{
  "norm_place": "pre",
  "learning_rate": 0.00647,
  "lr_mult_qkv": 0.5,
  "max_grad_norm": 0.5,
  "decay_fraction": 1.0,
  "max_seq_len": 1024
}
MLP neurons of a small language model. Each row is named by its layer, matrix (gate and up: input weights; down: output weights) and neuron, and shows model dimensions 288-383. Each number is 128 + 32 x the weight over its row's rms, rounded and kept within 0 to 255. Numbers have three digits each. A neuron's up and down rows have the sign that makes its largest values positive.
After each neuron's rows is what it responds to, as a language model described it from the Wikipedia text at the highest values.

L2.gate1346:154121176193126079089184095141125085103117158090128078165110126075141100138124151095171096203113146218131107080126122131157192070143098154150142117097112163132117136120168151104113176122160095150161145107111180067111062140152157082158157157121104132056123118135089112093105108082176119068
L2.up1346:090095124123122176119110151126129073162123153084099079138129160134072143130126100163143089152161145185186122153141113098126158133133077119131120099142100128099124091093127121147113208127104176179111139105094115166110115171135126153110121138095078165144117125117135099136121102086137125080
L2.down1346:173112164151111188150168192118169161068155167086075107084109144082210180138149145133129173093119165122095122114159131130133121058142118186129168107134144144152119098091100121175151102118135157121167159099165155124126114101162144141136149176146140109049036148171165134171146122183183106138
Responds to: Tokens in sports results and stats tables just before the opposing team or next figure: the digit after a score dash (1-3), cell pipes after numbers, "against/versus".

L3.gate1766:160151143042133153119101136152173176203126100091121120094090096136122181144133098134096076150077107055125206132116154117091103140107082110115115127122069145175164136154138137126112137118124148171138131119168164075149116126107153112112126073116141066150121096138118123087068117140208112087
L3.up1766:111145072096079159148140119155137072131120126157104113054141098132185098156138110113129140151148159143174088109137140145175072145096137080086129073085170160127128131143140162083075118140142135060141137070148157132125111142127166116125133105165159167071142182143162074139171153126134127127
L3.down1766:084114121145151183112109090114124108172142149143122153148144030080116093121107156107139069101102117083130121100151089115123124163163150075124125150118138088191124183126121151141123145098151084110112053112166146066103063093134105111173147153101149166168161062181157173132131146117096123105
Responds to: Separator tokens that come just before a year or the next value, mostly the comma in dates like March 2, 1995, and also pipe cells in tables and heading closers like ==Release==.

L3.gate1157:135077104173169158095095097108058133105120101123099107138095147117168093151144201156127172112181230151124107116149119190117092169137128185195063134139114125132097145178149113113120139148113092117136184108102127108097091122129118154155107160150106114093132125123088129106166082146112124142
L3.up1157:155136142122174099135110153092144154135193142140188078104124146154139128194135126169171138196166109057174142155136164048089171162097125151086188152091122090128147156064160140111098143140129093141127092088187166068113136087164114185142149115113065079150144043166160067128095187106135104120
L3.down1157:125107117054092132171068106122150157134091039111139132100146136097148106171070118164121081174081047147113120105127142144105128192149175121090156101122087143129159114142133183116104089139161109085153098143175208099179178130171147160145132115085122159138105127111146100078146146160098106150
Responds to: Word-initial verb pieces whose inflection follows, mostly ens→ures/uring in definitions, also support→s, maint→ains, stay→ing, end→ed; weaker on punctuation.

L5.gate1056:089119109077081173148169147109105173152143127127073169173113112100109061107127134147141082139133177176135108162175154126135133130109105169187141133151099132109158112139110125155065192126192098115114166145157114120169114138095121114146113179111107115108172154082123157111114167119102102099
L5.up1056:101112108153145181175206094171125151180158104088128099098114160175105137169131138183134106173129112118120143170161106118100119174116096132179103103151130133147098080146102109090108089141106122132085140104192181115114150069105130119147155091061116065110170155094113132158180139091092108184
L5.down1056:160153064134114117163189200137142125122168160128216077171141148133171135145112116148191166164111146099131161088161150071104149147135073091134166044145170118124120182117137103095175161187117101073153157085152153123163157095155152144097095120096202112171142118116134100115171085098160157097
Responds to: Words that begin a new clause or sentence, such as a sentence-initial first word or a clause-introducing conjunction like "that", "because", "although" or "when", mostly in expository text.

L3.gate897:094102083143152137187163075147130076113123115106121084123102129117141101113101075069172102113193166195171139092122131113130097140177122136106090100163111123137139142146166127147108167164117091124167167132096120183100154077164149083150094160208164121120117080108172149077139129088108074179
L3.up897:150121162149175108140155143105126135136169166151110118165164113164139159164137166146064125132098098086141153139135191172163146089109144136157115094149083169153105130119180173139143166149074162145122154108134120159189136099121155116146089147156122102162152135136169085093182136089118104166
L3.down897:116163128119096118111076186117158105117215097095136177163139141169136108150120153151100087095129186092120118138099209153133149162123115134081138172156163099079176138084166134095128160141151063067126172176069123162116109137145123168135147101142097105173114123154154093078133166073146122175
Responds to: Word-piece fragments inside split words, usually just after a name's first capital letters, like the af in Lafayette, ff in Trafford or Truffaut, ov in Covent, p in Rp.

L3.gate1936:115090128118092149160083159152152150169117111169144124142096125144147127098170092108096092188139114115186085152186086135138120109125077101142140109096127115156122084109180113150103122122170111118163147159180112181111133100162132105111116146160082077164162114161135070106161160085137091124
L3.up1936:105149173152142102152077128173155134090136133125147091097134064109146165093116109164089117108172061119125126138181127068114157104088099119097172103129113104135104091163102165170087130154157130090090064142155138091201203168114091115168144138106106132115131083144096128142142162137140111137
L3.down1936:138165116132082086078102088090111147122094097118134152132123127124105086095141094126092156130105137119098092105102137148110174153155151123170128115154121143131087086072103125135181139084135100157098183108075073089092167094127102181089203086123095166155096165104110226170193136127077181112
Responds to: Opening pieces of longer words that look like complete words, e.g. the in theology, an in anxiety, girl in girlfriend, digit in year.

L2.gate780:133187129097140130122118094099134202140136079147061087122138103186195104149135118117156098107132067191137169142190166139077098088154110106146122161140096139081111157120145100166128120148166116149109153097117136159100184090170175114102122137132122101192161132079150171162110173123119103142
L2.up780:082184142083122110070094158142171107151140093091137117083054210111142118137141115123099149132130121108067178163135178133116113108116125168065052112168125099122089195139150090212145041152151147158069081147179073100117124050134156064092128097145163077135109146172117119163154141123116087168
L2.down780:091215134071111116176113131118127120140088096113092143140093071150146136151105160137150076112120148145098118140182141153114125047208139156125132137076077146110124131130150156165168111155139132073158075111187119128126189092138109095099173171187170188080135113116142239099157110132159077097
Responds to: Nouns "name" and "word(s)" used when text discusses a term, title or lyrics, e.g. "The name Tsou", "words by"; also scattered mid-word pieces.

L5.gate1193:140136113125121128069066135108045173182136130130168144130150124132138112110111149135119155063116106116099118118120091139135113188090105105094188118117112159111170079124170128093156152144174191123137164127188160093138191111092120136128085124184124152062059130176121147138139091147135166127
L5.up1193:124095134074094125095047104036094091111163110076204134074162158136131121119141159116115068140060121105061109098114089130097134181076131101118138112146099130058184107133114148109178175121158119102118098167115125102114124155065130120096064151164168180143092130069132155147137176163152184073
L5.down1193:131145176108100077140079102057136063146143115117173094171130100123154102113109145176127127087158153141149161080135164151124085160124167134096131146138128101124204115151113165130135119118082130109130167102080074175073141136087184079166120124080094134172139125132128150061163129211072109112
Responds to: Fires on "the"/"The" and merged pieces like "of the", ", the", "with the" that begin a following name or noun phrase, e.g. "Tuki the Tiger", "led The Bankers", "at the end".

L5.gate1976:149114070212166080152154103168050140102082099180123155103101182143165097113155176170127092111089173120079137152172114117192138126137150142107190098199228104115179092143154108106139160191146115171224128119080117135129148187116127137100123121105057109085153159100178178138179179073107145133
L5.up1976:119134141149076086062194142152116145168137175121142143113082120146086162070084091149109088158124110138139147085115205136153133104138050136170084153056072137106174113100115140096079129183190143177143074063135078162141144121182161075130143130139066083068095108105112111169154112183128138146
L5.down1976:137119125130168096138088142113121144088125132097147166133201209137149096150149129108129116090144130116027077130072073117124138144128133149162144125200160116121105057176151120094189140108091190108138209093158157108164137145126111157127167191172135136094179089092099126143118113143135165130
Responds to: Pipe separators between numbers in sports statistics tables, and opening quotation marks starting song titles or quotes after a colon or line break.

L5.gate1628:100108171120099094099158120152160132104124147114135183092128163099078080097128087135074109159126155130168108161129116098060136123135128112143092102145161117118128130120108156065135126151212121146101094139153125114126126102095097159171121134111121092063150151118082120127080140111118123127
L5.up1628:094148128163114174119100157092177115083058180084151147084118137120131116163116067116128132091159140085162109160085163095162122115076140132236105160138093159125126107124070147072160172132156139105077120181098117148117097118122094104111133190096139104153181119046144105103168106136150158118
L5.down1628:092078087145116122151165196136217113147122141104103206131103116154159104147124095109147069150168115177133112007101130136132139151143137111098131101154108129137133110145134156101127116134133061112154135085113166097124140046137075110150102100101207123155128105106129187110099111148169096143
Responds to: Words just before a proper name is given, such as called, known as the, named, under the pseudonym, album titled, band, or the name of.

L2.gate1748:145147196140125143169154116086160129158083103131139106107132108166108156063126091126109110134135129154097129061102116119124216134187109134121113081119085118152128075143156080092095118157100123107161121072080105146120094118176188149169116150157133119113165133172149115118125194160139114150
L2.up1748:107066105141149131169120113150133156089113179057168164122205093096160142130183096125092138111120067024130115177140148147132120149100168120068100115150105152115133133134072158161120169185144129186135126164097110082116109123235106060113172110151130085099122182193150133154140131134102125078
L2.down1748:093103128117087140140162107094159129102084076158154145149138141137135137072114119097134129185137122113101175068161109096180170090131138153157145092050099116141153073115093100139141081199094104095136108138088131091089040115171138156136091183110084152147120210174129117064081202170127093130
Responds to: Tokens inside creative-work or band titles, mostly "The" after a colon or mid-title, as in Root of Evil: The, Sharon Jones & The.

L5.gate889:104144122127083082099040149158163124149109164123181110093101129109152060145110114127096164082140113123115145167121104149146184068092139144127108142128130118166099101144081169147141143102128101121108140116114124083126169114058119132120119150147137114125114070066118147172131162135115122114
L5.up889:146165118168121124125075108167104166103145129167208171147159103203125139094117116092186134145125076108086146070136135128123157076086122096160114142146108195117121098060076107151179066125122169081170217119173161132102143096084124139166149083129095046105109121176141102108199109050078162144
L5.down889:101111113119192126110161179103113133126097100145061126076080138083094150097145144095090170094136112090148136161092079113174122180109090167106105123100111047091161141096130034045131148115159127095091124083091087080080101129156106120139160151124086177129200057097079152093146096128191124125
Responds to: Opening or middle word pieces of words split into several tokens, mostly unusual personal names in sports and cast lists (T-eymuraz, Fel-ipe, Fort-en-baugh), also common words (sw-orn, bl-end, fl-own).

L2.gate410:116075106172172083106160111075164137084149120132202137096132116144083132166170159081112098127150160126130122082131144140146150126066189099153071155111148147119168136067173093101176100149135143143080100133158154134101133154101123141132173171174156143071097114129153136113074132094114172113
L2.up410:165198139139142088115089117215172144154164148124093093116125090126072210080104116156139144088073186094095172148166106153095133140148106119102149093114171105188130112113124175120117108183132146096168139150144149069107072132096200138140155125139144105127151153145183145097144171105116155177
L2.down410:113117104150132135149076103109109153055104077129146074122144119132097105176142161170136110063105108094132097161078140162134138093134155133116088121139119137069048116132133088127152140193145062055099091118162188150106148107116106108147158120128168108158090128161102112111104122131143118079
Responds to: Final word pieces completing a transitive verb split into fragments, right before its object, as in ens-ures, overs-aw, adop-ts, confron-ts.

L2.gate1685:124124150173082147072105134114141182126134137168096113118154116137220136147085141123165137134146139126154199181107131094109100174136104162094148112156133130137131132081074119127128144166109120123064134109164107163133115152106105120145115150157092133173109138117098112158110159173150146150
L2.up1685:125172097153155186090150139133131113101146135128094135069103167124133114102119145138160111105081136115128132172096086044100084102175173068102158124201183151055105144182134119103147150139153164138158118170155148128116062077143153086158108127085127109094201175148119133150100175117134095071
L2.down1685:048142114123157162120140194190080092164149175140096112100124131140174136109180088110162092133152157156103120142100121107068052078167170117089140133174047104096126103128120146103064083112137160166131100159168147085063115097100114128156076117119153078137157147120099082116081196109138100089
Responds to: Tokens just before a year in a date, mostly the comma in "June 10, 1952" or the month in "28 October 306", also table pipes.

L3.gate1337:126148111145104136139176127098086124120148165125113070102190105131164147115085164082089155138147125111155120131143090107141126116090097116101133098082061122135205138073163217108097129159135123110154153165095138103136122132065137150123085074080130118104175072120129102172119118114145120145
L3.up1337:090168135153114123104129135134098122108117139137101137080082109161161150173118064138158098116120146123180134168175124115201157154064130108113167132064098159126108132125114163107115160101095152110165140172108131115180102188095146126169124105103158129099133114083125098125085150140112132108
L3.down1337:175097168117047192133159152134109074118113146097147168194192196131146112112176149161187120138106182146078085097164128148186119143080126144130153135109163059152135125122140211111136222145099123149149124166170148100074147167113082149111089158142122158145112151103164116126113101162162156085
Responds to: Pipe separators following a numeric cell in Wikipedia tables (sports stats, league standings, election vote counts), plus list semicolons after numbers.

L2.gate889:179136150135127117155132170177106152137150046131129094114081138091154156136108160120137131125132142131166107045120160101114111157123083099095146138129127140097140138197074103140064114129139089119120162118107127137124150152138120077133085196152153114098113130175071103125146154107133116145
L2.up889:136088083161044134147117150092130108091127135131106132130137154134129182155076098132061113080119077072209167178109104107121112118141129091105126139153084153152162097143148158120104165139106123133104116132103118150120117099177123088140087118127167126101143142133119135162046158144098169131
L2.down889:114126041116148197136118150127130134126148144119171181068151133115182056035185146186140151140120120145121128093169153088124093091160149055112139088134147150111153073148149116110114128102102141181125144128164121129134134127127182095083148022188157098155132189102115108100106129167088100112
Responds to: Short continuation pieces right after a word's first piece, mostly in tables, lists and coordinates, such as A·k·kineni, Re·b·els, 34·p.

L3.gate604:159103111107104141123117209136088079134137133166156136118040150147147119091087147107150073091061161119118131157108164185120101141127144093090129090144149105051180192109155062056167121135138157181148124121128184179095105067156132141128098085144123153167145136154061130120118129112108138150
L3.up604:191155123181094101145115101090112109135171131078172154128099156127134175116102142115171081143187156114091225078117190094163127002098136152053146113129176105088103142085119073112136161118087152141172157159125155145112155037139101124068155137152085098104150204129123166112106161125170130143
L3.down604:077126106112131119144121072164153116160172112071125146149206075119091077154164147165186079123122151126120071064131115104164104168138139097157153113134116182094116104167123143181114049102132087124099094122112117136088113141118092139148188118071147112100091169092093152164170091108150157132
Responds to: Head nouns naming a category or label after a modifier, as in the title, Latin words, Chinese name, emergent evolutionist position.